From a checkpoint of a small transformer trained on Wikipedia: MLP 320 tanh GELU.
MLP neurons of a small language model. Each row is named by its layer, matrix (up: input weights; down: output weights) and neuron, and shows model dimensions 0-159. Each number is 128 + 24 x the weight over its row's rms, rounded and kept within 0 to 255. Numbers have three digits each.
After each neuron's rows, "fires before" lists the tokens most often just after its 100 highest values on Wikipedia text that the model never trained on; "fires after" lists the tokens most often just before its 100 highest values on Wikipedia text that the model never trained on.

L4.up77:111125124142151092097157142182126105128115121105120125139138106138113154114141106139128131133156150129094119117138101127142095132102156142135132104145115129125165056137106136116161128080097137119172109117109120149160165166152148109098150124136152132081134111130101101160103123126084127155117167111120092159127108147154151128169117098154128115137111149113132185103095125121085124138151169152117139104112109142129112122172166125154074130142093088152107150089122164142150082132177144
L4.down77:153103135144135151118145123114143090093074083109154125111151176138112120123104141115159128124089155101094108102090173123125169070109105116182133146158110127143129099140128163110167164134138116123117199161120113124119118126136086155151139143168093146089110125150086126150099121140125106126161126131120115109144128123087141117104148131156095155101152154088148150118116110083135100183143136151116154135143122113113104135168143140122086128176100133140126142110143159135134115120111136
fires before: "| ", "|", "2 "
fires after: "| ", "6", "4", "1", "2", "3"

L4.up27:124142121143130133117157104124144069133133089106138185104109124131124108144079141129126144156096140113121134104101158108148100117083111116095097136127138158124127140102125122129138175165152125088116130116163113134122135114150095132154146206145128131161122143133122115100125160129099127161129073105092145125163151163158153120116150109137140125142142089135126142141106145164121159152154175126128150133063121120092136087121138141113108123111198095122137099107142175088113124092128112
L4.down27:113120144136147152126130185179106129126133126098145113134153156147131136130143126119128143126103096171110164103126155183071158162115126103132139091098130138075124090132129156111099067105134148166116168158134149096159151144134135119136103077154153167133163150142122158083124095127101120097117133142163144111138149132085099138093146125130122109133120126156179112138129163088122106068107122132151165091176127098131104127126109124121162112134112120126119145136135110149124120106130113
fires before: "| ", "otes "
fires after: "| ", "was "

L4.up154:066124138135154154117150081154114111163109120100100131127166142149142137100125114133136069129145107130106125142118151139113139106127146174179111126144061102114099094157107116137103143117091122121146151128122162161116119105158118119079127123145136134147130154134150113109160166151108154170115126121121116114128156141095184179089128149116134164104152120103083105106086166137143110166153112132124164156131140103126128147121148114165115092105083123135138123143154117132092121089149144
L4.down154:091098167169176152094138112136142087108084159132154116119139141101094109111148151162137163121130131118116114134118168185100109121085107095101139142125169127144167141124131131092129120116125151133144137134117100129133144142145111126153134149121147162140177115153109145150146095099101128091146082112155145119145124112154125136114126122152116080112137113158134172097128189128129115130093183120123121125123116113099121134155132105132114127203138177071131099124131113117110116109085141
fires before: "| ", "|"
fires after: "| "

L5.up76:101144124133141108142116105114116125143118103149118120135136129140145077113149121126166100085114108097106122096134117102131117118142114156146105174164078116162133133148175149123099128136149136135104114112112093119113076145128149129056126100126123107114152146132114125109138061113165146127165141098124173151100151175115121099152141124121191133135114146175149110142112117156110136103150153132177117079092136155133112119124129154153165114151121168085100155139149113131157111162113148
L5.down76:160140128097112134148120112080143098121122097122117163095159131132114117105121142128120156119153155100127128072119138108149128105172138094118112113104092187111122121107162151105154149098108134143119136116152161127084096096140116173115126143150104115123112104093153144154156122137183132118135121126146161116124141204108139100172170149119136158095134136082156152105132135106111137095130117099150138117058151112142174147104117144106132108120151117130120120122147110114100173168117145
fires before: "| ", "===", "In ", "- ", "=== "
fires after: "|", "===", "=="

L5.up292:108172109157181100126157087155144187155118175156135146165151144125115139125137132125114078129135169189113158122138152127148122110139106086096103121141147151157140087138116121148139111100137103127151172105092137151098140117126118140120127123119140093169121164090112123142156134169141117165121151109091119118119132079107175149150143146154114110116141125140109140138112124160142120122129114130160155097077138101088160134101105120078138123117098107089119133105112112162109107101108139
L5.down292:134143146130133155155153144123144120122096153103131113150105131125137119093132103111114098111143155126135166078114151140146141094136118139129151089091070126133153167103159125117152084118107087164104133113117144122140119142161088156171159109080168114117126119156092141122167120127143109134128129088114141169119141119153131072143119152156122084129114143145109120112141148160117153115165103093123120138125112126151093122158104082102095135151102141143161101143164095154138084163143191
fires before: "| ", "|", "″", "; ", "in"
fires after: ".", "| ", "′", "ft "

L3.up25:119136119122098121144124139152112079157186132095113133119115128113151133104153107148088159094137137185096125155169099113156151114116116122116137199124131107104113121097149101138113117129138126102139113134125136148140098122112132164174079070106109085116128124135098125115114098138149071169162146125143159128129133158180136120136097151144096153144083150139173143138131132132136148101114153110105122133124130150151183132107114140130123122136141142111107123099106148084162107152092171
L3.down25:155125123114141104134154146107094079121156109139171150085132165131135143101120108098114048118087107091091133140086107143126095100123141133109117116153126121132136128153155121127103113118166162147132136154144136109142144136085122174143142126204155155149159107132133118168154121160158103123188162103109107154114169089134117103138127165119096116096146148139080138127137151111143129077146137106103135157134153138123122120128109144169148138130129097155113095151122126111128115138141099
fires before: "- ", "| ", "On ", "===", "The "
fires after: "==", "===", "s"

L4.up56:102139151101133119143104113145108112134080113137117152071099096129150086101146114140090144095142135152094121112155071116126147140091162153110130125144136154116131103142120114106082149090116101142106115111139148121150137088121120140062126113140120182128145156126116087140128177138175140151153149101126121139115136118140137120167164133117106145155108137093153149108105148150098148136173152129127129091086157119142166144104187123132130148064134143107133147114126133129158169149149140
L4.down56:144131104133156125146134172143132150157115079138139109122141147131149160133146129154123138107130136144113115166095116112091090076098122091117174095124109097122117133116117065102149146147154128164125175133114125128109153168098081177085122153129104098129097095150121133168150142130140151122133101157139096127140127098110108115114140141112128159171144152106138169132101095106153084133146126147126158150126174141111135104139111105090088174123106153130147163072160118138132128130118151
fires before: "| ", "of ", "|", "("
fires after: "| ", "atic ", "the ", "Republ", "Democr"

L5.up273:133151098115160148133119098109139138136105093180115150110146113088102129118153139173141179139124120112079117095076125144134136097097139131152121153110087129161128135122137120102107154154109130073141122139088159161110105138145111114112128170134152163132149161158137125120136090142096111125130061109130154108129119104157115154153140156139130133128145137128147129113129147128089159162165140116123170117151160100083103166140114125143101139119112164107126131106160118160059091103111151
L5.down273:176130129116130108116103097120147128138177094152124127130134110114137182133130131157147184092141140136147128130096077139122135126121115160159110082082134100169138129121148072107108111135136126127163106136109142151136150151153141129115135147107109084120126149135127102152117116124149116125135192145122162115128166088123081142189118157120091112109157123071155121106118102109121162117140125115149135095118134151166115128101155117131106146116131157051131123110150121153108148117129176
fires before: "| ", "of ", "us", "to "
fires after: "the ", "Go", "pp", "th", "c"